From a checkpoint of a small transformer trained on Wikipedia: 6 heads of 64 (2 for keys and values), no biases in attention or MLP.
MLP neurons of a small language model. Each row is named by its layer, matrix (gate and up: input weights; down: output weights) and neuron, and shows model dimensions 160-287. Each number is 128 + 32 x the weight over its row's rms, rounded and kept within 0 to 255. A neuron's up and down rows have the sign that makes its largest values positive.
After each neuron's rows, "fires on" lists the tokens most often at its 100 highest values on Wikipedia text that the model never trained on.

L3.gate234 [ 61 143  62  72  89 140 158 152 205  73 140 151 172 127 150 128 160  91 112 196 104 166 224 148 195 135 139 120 155 127 127 102  57 112 153 110 121 131 211 158 125 175 141 135 172 156  96 147 175 140 101 113 159 119 144  99 142 159 107 139 165 162 121 148 136 118 123 126  66 168 127 152 114  83  43 128 116  79  87 110 127 150  80 120  87 136 160  62 126 135 161 144 100  93 146  86 172 164 162  72 136 128 128  92 169 151 143 112 155 136 126 134  96 128 145 142 115 117  90 109 154 134 134 139 155 185 160 147]
L3.up234 [104 177  47 112 184 192 131 164 168 149 106 106 123 152 145 125 107 158 104 140 123 193 108 141 148 159 109 166 158 111 146 131 101  73 101 120 126  97 169 115 135 167  80 106 107  94 124 105 129  87 146  98 123 168 115 182  72  80 189 141 148  85  88 123 151 164 150 148 106 164  85  82  92 190 130 181 150 120 123 127 172 227  58 142 167 151 109 160 185  94 154  98  99 100 175 126 111  87 126 133 154 103 128 109 167 114 124 176 160 144 109 164 109 128 130 153 118  88  96 161 154 159 100 163 118 168 124 101]
L3.down234 [ 90 178 108  83 152 156 157 139 144 152 123 155 128 162 148  87 121 103 179 145 157 151 102 131 122 138  80 117 133 115 123 125 144 180 110 142 151 132 122 114  81 100 105 129 103 104 114  78 133  89 159 111  79 198 122 155  72 100 184 152 214  82 114 129 108 169  95 118 105 103 138 150 136 143 120 165 165 129 160 161 146 107  94  59 174 127  99  93 156 132 115 129 103 160  94 157 123  85 109 138 118 185 107 111 117 111  97 129 157 114 180 154 116 149 158 155  89  95 149 129 123 168 152 142 136 170 161 157]
fires on: " J", "R", " (R", "V", "ootball"

L10.gate716 [130 101 100 110 162  49 141  58 137 106 128  86  73 157 168 159 136 128  93 158 139  55 143 117 133 129 143 138 121 128 111 159  80 206 107 148 183 194 147 138 116 154 108  92  91 119 101 130 167 188  62 124 111 177 135 168 140 139 158 131 113 136 162 100 124 120  89 148  98 119 147 192  61 135  93  85 117  84 127 150 181  41 104 104 110 123 157  92  69 105 148 112 140  98 179 168 117 136 119 157  65 126  65 188 157  86 151 186  89  86 123 137 184 151 140 106 129  83 119 149 119  77 120 132 109 114 152 117]
L10.up716 [178 141 156 132 157 144 121 109 145 113 125 120 112 130  96 141 147 126 156 177 136 105  44 173 168 130 126  67 118 104 129 134  79 138 138 166 158 168  88 114  79  95 146 136 114 103 160 154 128 129 171 147 155 131 141 136  94 100  80 166 141 190 124 147 127 105 179 135 124 111 146 132 124 164 186 100 122 102 139 143 194 121 106  75 147 116 171 117 123 119 120 103 160 155 156 126 170 165 179 121 104 129  46 150 182 140 137 191  98  63 169 118 110 123 153 117 151 154 128 146 101  99 112 126  72  89 157 132]
L10.down716 [160 116 118 165 137 175 104 111  92  94 133 173 103 122  99 117 118 109 129  85 130 131 124 144 143 158 133 100 125 124 153  68 137 100 132 100 192 101  76  67 116 156 192 139 152 124 162 200 173 122 152 134 144  56 130  69  69  92 117  84 132 102 113 123 162  91 197  74 159 137 158  97 164 173 154  97 157 144 144  66 164 176 132 121 133 148 148 113  49 130  84 102 135 163 105  91 144  75 161 109  71 107  89 104 117 147 126  86 147  89 217 125 130 100 162 156 149 198 140 133 108 147 137 146 117 144 118 112]
fires on: " the", " called", " a", "on", " C", " as"

L3.gate418 [165  78 144 155 139 139 143 211  99 160 189  90 181 124 109 112  76 114  78 168 132 136 165 116 161 139 143  93 124 162 181 154  99 161 194 136 140 149  61 131 109  81 165 101 119 150 118 147 164 130 109 114 130 120 115  53 148 149 134 155 110 140 117 170 168 181  88 156 123 132 115 170 152 105 136 122 140  94 128 115 113 177 165 180 173 116 115 143 166 210  87 102 159 178 126 100 133 108 144 117 144  99 107 112 119 108  94 204 116 114  74 189 122 100 120 104 134 133 155 134 164 175 136 166 139 156 177 145]
L3.up418 [136  96 116 156 161  62 134 184 136 139 163  98 144 112  99 107  76 129  88 165 177 100 125 120 137 142 137 128  80 102 170 138 126 162 166 150 169 106  81 141 122 102 185  81 139 127 157 118 175 111  67 117 155  87 133  54 142 145 122 120 117 109  94 162 141 114 110 121 136 100  56 172 101 126 135 114 100 101 185 124 153 212 158 137 186  79 162 152 121 166  79 112 161 169  95  97 134 134 128 131 131  95  79 123 196  85 116 139 100 120 122 220  93 102 137 112  90 137 141 113 200 138 143 146 167 154  94 103]
L3.down418 [ 81  89  90 114 154  98 152 145 139 190 175 169 164  97 150  96  61 160  99 129 148 107 127 172 145 190 116 139  57  67 169 115  76 131 130 102 145  96 120 131 135 131 114 152 152 159 144  78 162 119 115  84 135 137 183  81 144 190 147 166 123 113 141 114 137 125 142 128 125 135 149 147 134 117 101 123 133  87 107  82 112 140 119 119 139 185  96 165 133 118 102 109 149 179 115 120 181 123 132 158 141 129 112 159 133 140  87 175 116  71 163 173 109  45 159 100 156 150 170 146 143 177 171 120 101 164 118 181]
fires on: "or", " dist", "ur", " var", " different", " Atl"

L3.gate299 [ 97 154 122 101  77 135 147 202 149 145  40 145 103 143 138  91 133 106 115  82  93 129 177  34 101 170 126 124 195 184 102 163 124  95 119 158 112 144 163 152 158 130 130 149 109 119  97 170 151 181 139 112  42 164 194 116 125 125 171 131 180 128 100 117  80 173 130 139 128  74 144 148 138  87 136 142  86 118 106 179 141 156 168 121  98  63 139 112 136  91 121 107 136 149  92 153 131 115  98 108 109 111 111 161 126 160 126 105 147 102 115 125 118 115  82 104 135 131  68 164 144 132 122 124 183 132  44 153]
L3.up299 [ 84 143 110 108 122 167 131 158 144 130  99 138  83 141 165 143 149  99 118  96  86  98 118 102 117 209 164 191 134 116 132 159 107  62 137 143 142 124 156 171 178 122 134 111 101 141 141 175 156 135 153 137 141 142 167 147 128 166 140 155 149 135  64 154  81 116 188 105 109  76 118 194 129  99 146 141 104 115 149 121 130 136 150  80  94 118 140 136 178  92 127 147 137 111 118 169  87  97 133 141 149 135 201 140 128 112 121  82 114 139 185 114 119  63  95 114 156 161 124 176  92 106 145 132 128 122  90 155]
L3.down299 [155 115 186 121 134 122  64 138 127 159 104 111 111 123 120 151 120 128 143 100 119  72  76  89 166 176 134 125 177 130 151 144 105 116  98 165 161 139 123  70 179 121 165 118 166  56 101 201 139 104 171 186 166 142 144 188 115 111 105 178 175 154 114 117 101 115 157 135  87 103 122 190 150 174 154 114 126 141 139 113 118 146 147  55 100  82 148 107 127 170 181 138 146  98 127 141 102 139  79 130 171 171 139 132 170 127 115 114 100 125 154 125 108  92  92 125 124 108 105 159  99  59 124 136 145 122 140 117]
fires on: " Sch", " Ob", " Oper", "  ", " Far", " Mc"

L10.gate330 [109 185 118  81 158  68 159 124 119 105  85 107 139 125 134  70 118 115  63 112 134  95 140 148 125 133  93 123 116 109  92 123 135 124 145 133 123 116  98 183 132 149  85  90 159 168  91 132 144  82 138  80 120 144 143 184 133 136 138 147 126 106  88 193 111  82 166  96  59 150 154 106 172 155 126 140 131  93 117 171  90 143  86  68 152  84 123 118 200 105  81 126 127 135 153 100 216 155 140 160 157 115 112 104 102 132 169 122 138 150 106 182  80 137 138 139 174 155 124  58 190 128 161 147 131 106 170 142]
L10.up330 [132  78 127  96  91  90 151 110 143 167 119  68  90 133 164 156 153 133 111 134 152  67 183  94 117  95 110 160 166 144 129 146 138 111  81 115  89 107  96 157 126 114 110  98 148 138 141 168 160 124  97 151 149 125 168 109 137 153 219 169 119 101 121  99 120  87 105 137 114  93 139  93 161 112 155 169 109  75 134  53 126  99  87  87 134 178 145 113 161  98 145 114 189 186 200 169 190 182 139 161 170 122  82 124 146 159 109 121 107 142 120 146 111  85 117 179 182 213 220  98 172 185  96 105 170 167 122 116]
L10.down330 [ 91  89 167  98  97 115  43 153 117 118 116 142 174  47 131 149 135 162  96 159 123 129  96  85 115 129 148  77  41 153 144 133 100 203 212  72  79  86 126 128  91 137 202 147 232 142 132 108 129 136 189 191 112 108  75 103 104 118  86 120 169 131 128 119 120 126  98 147 104 151 148 149 164  69  63 120 111 169 119  70 114  96 147 150 138 127 149 183  95 132 141 177  96  90 156  91 168 126 150 125 134 114 122 171 161  97 139 137 131 127  83 119 111 110 140 158 111 122 177 114 140  81 116 112 132 143 126 110]
fires on: "m", "f", "w", "b", "sh", "end"

L10.gate395 [135 141 143 122 122 173 161 126 135  81  82 147 145  72 131  84 102 114 166 154 111 156 166 131 126 149 101 100 146 132 159 145 103 175 154 184 142 175 174 153 153 106 148 147 164 144 157 142  68 122 109  43 116  69 201 191 159 163 127 106 168 108 140 130  91  82  74 116 153 108 133 161 163 148  81 109 159 190 104 164 105 152  38  88  70 120 117 120  99 147 101 129 136 118 159 162  97  74 138 151 176  52 133  73  98 119 172 143 197 170  82 154 123 138 162 148 206 126  97 108 129  71 141 200 125 105 136 125]
L10.up395 [110 158 158 142 149  80 153 131 154 123 148 133 139 150 144 124 125 107  73 122  78 133 162 166  58 122 133 142 113 136 160 132 147  95 148 139  75  44 123 174 164 108 188 135 117 114 168 121 146  82 103 122 135 121 160 117 115  98 125 142 105 144 120 161 111 133  97 139  82 158 160  66 156  92 144 102  52 192 115 125 122 128  88 113 127 167 148 132 141 102 191 104 118 190 138 168 149  63 133  83 126 119  71 138 115 148 105 138 144 122 118 137 176 150 143 112 157 134  55  95 132 119 119 112  80 117 150  91]
L10.down395 [ 49 109 152  80 108 128  79 152 138 120 130 169 129  89 172 114 125 185 108 163 125 107 133 130 113 167 146 111 113 109 176 148 194 141 155 143 122 109 179 100 108 109 186  92  89  87  99 121  72 142 107  99  99 113 106 142 133 120  95 141 137 104 118 137  63 132 129 124 124 140  43  89 143  83 109 115 143 106  77 110 132 197  76 157 132 112 156 140 142 136 101 144 119 157 135 100 200 135 152 145 116 141 143 158 137 177 133 113 129  76 176 146 129 157 118 208 117 132 103 149 137  89 107 167  92 221 181 132]
fires on: "c", "erg", "m", "il", "b", "em"

L8.gate975 [135  79 104  97  92 114 125 111 127  95 122  86 144 167 139 177 160  94  84 196 155 113 112 119 128 139  99 158 185 172 159 146  99 179 127 163 101 101 140 147 115 136 118 151 139 122 118 156 144 184 110 121  56 148 154 168 142  95  90 124 143 115 103  90  77 137  91 143 123 147 126 104 141 108  89  63  91 109 134 139 117 103 118  38 158  56 169 127 126  97 100 104 137 116 181 136 176  70 165 171 105  98 141 130 155 103 114 150 131 133 118 106 105 139 128 124 158 150 133  98  96  91 120 122 142 177 117 133]
L8.up975 [122 143 139  76 116 106 130 122  81 123 194 131 148 116 147 169  96 125 115 172 154  79 110  81 113 124 128 120 105  76 105 140 114 115 152 172 156 191 109  97 179  92  90 145 174 142 209 145 119 104  81 125 101  96 162 163 161 102 127  42 116 100 128 134 167 148 138 101 116 174  82 130 189 103 142 115 103 103 178 168 113 190 128  85 130  87 157  95 152 113 149 138 111  60 200 150 100 135 133 109 120 106 182 114 155 125 128 179 110 138 107 119 118  68 138 168 134 131 115 141 182 131 124 136 128 137 147 140]
L8.down975 [133  90  88  87 189 131 125  91 108  69 182 127  69  94 125 150  98 159 143 153 134 113 160  98 101 179 165 112 133 108 172 147  89 130 168 118 167 160 114  86 118 143 154 120 117 139 193 138  98  93 168 131 165 120 106  76 105  83 157  85 137 108 176 157 191  50 158 112 119 143 100  90  83 150 195 114 155 172 151 134 111 169 157  91 113  70 124  91 131 134 115 115 153  98 173  81  93 148 153  92  87 137 162 129 115 159 164 178 150 172 118 115 206  98 150 163 168 136 146 130 105 102  57 148 131 126 137  75]
fires on: " called", ",", " named", " as", " of", "e,"

L10.gate441 [ 17 102 160 141 129 144 166 148 113 199 123 111 154  99 167  90 159 127 162 100  85 140 143 133 217 132 142 171  98 173 109 140 139 153 101 139 128 158 122 160 105 109 187  95 164 157  59 176 137 173  52 143 165 143 116 138  72 152 132 103  58 138  48  83  99 104 123 129 105 139  96 156 148 130 158 180 191 120  74 160 137 131 167 190 159 151  80 123 157 177 110 158 125 177 160 122 174 141 106 134 110 113 137 142 134 138  99 106 132 101  91 144 101 101 137 124 140 126 167  87  98 116 117  89 100 139 152  69]
L10.up441 [118 119 136 113 205 119 134 148 179 199 126  68 154  83 143 113 171  89 107 145  98 114  84 105 114 114  84  99 115 157 151 141 145 149 129 147 129 161  86  87 152 107 169 123 127  78  63 144 164 156  87 110 162 126  83 130 107  92 130 124  80  95 140 132 152 116 125 122 132  73 197 136 178 138 150 130 175 133 139 155 116 190 160 177 193 131 129 147 171 148 139 107  84 140 147 140 181 166  87  84 113 129 116 140 180 134 119 155 167 102  99 145 132  99 153 110  99 168 147 175 135 140 133  59 149 128 139 159]
L10.down441 [147  89 142 109 154 130 166 151 118 117 159 151  96 124 171 131 100 105 130 131 107  56  73 114  68 146  94 117 121 110 193 118 155  93 140 113  89 119  88  95 133  98 126 100 135 116 110  76 155 104 132 114 155 132 109 129 194  98 114  95 137 150 102 161 170 124  76 150  89  95 182 102 122  84 191 150 145 119 172 115 154 155 168  93 123  88 145 154 169  60 146 144 124 104 176 134 103 172 107  74 123 169 143 157 122  84 111 168 187  93  88 117 125  98 115 133  97 111  90 131 117 130 145 139  95 153 139 172]
fires on: "ur", "th", "ar", "ir", "al", "or"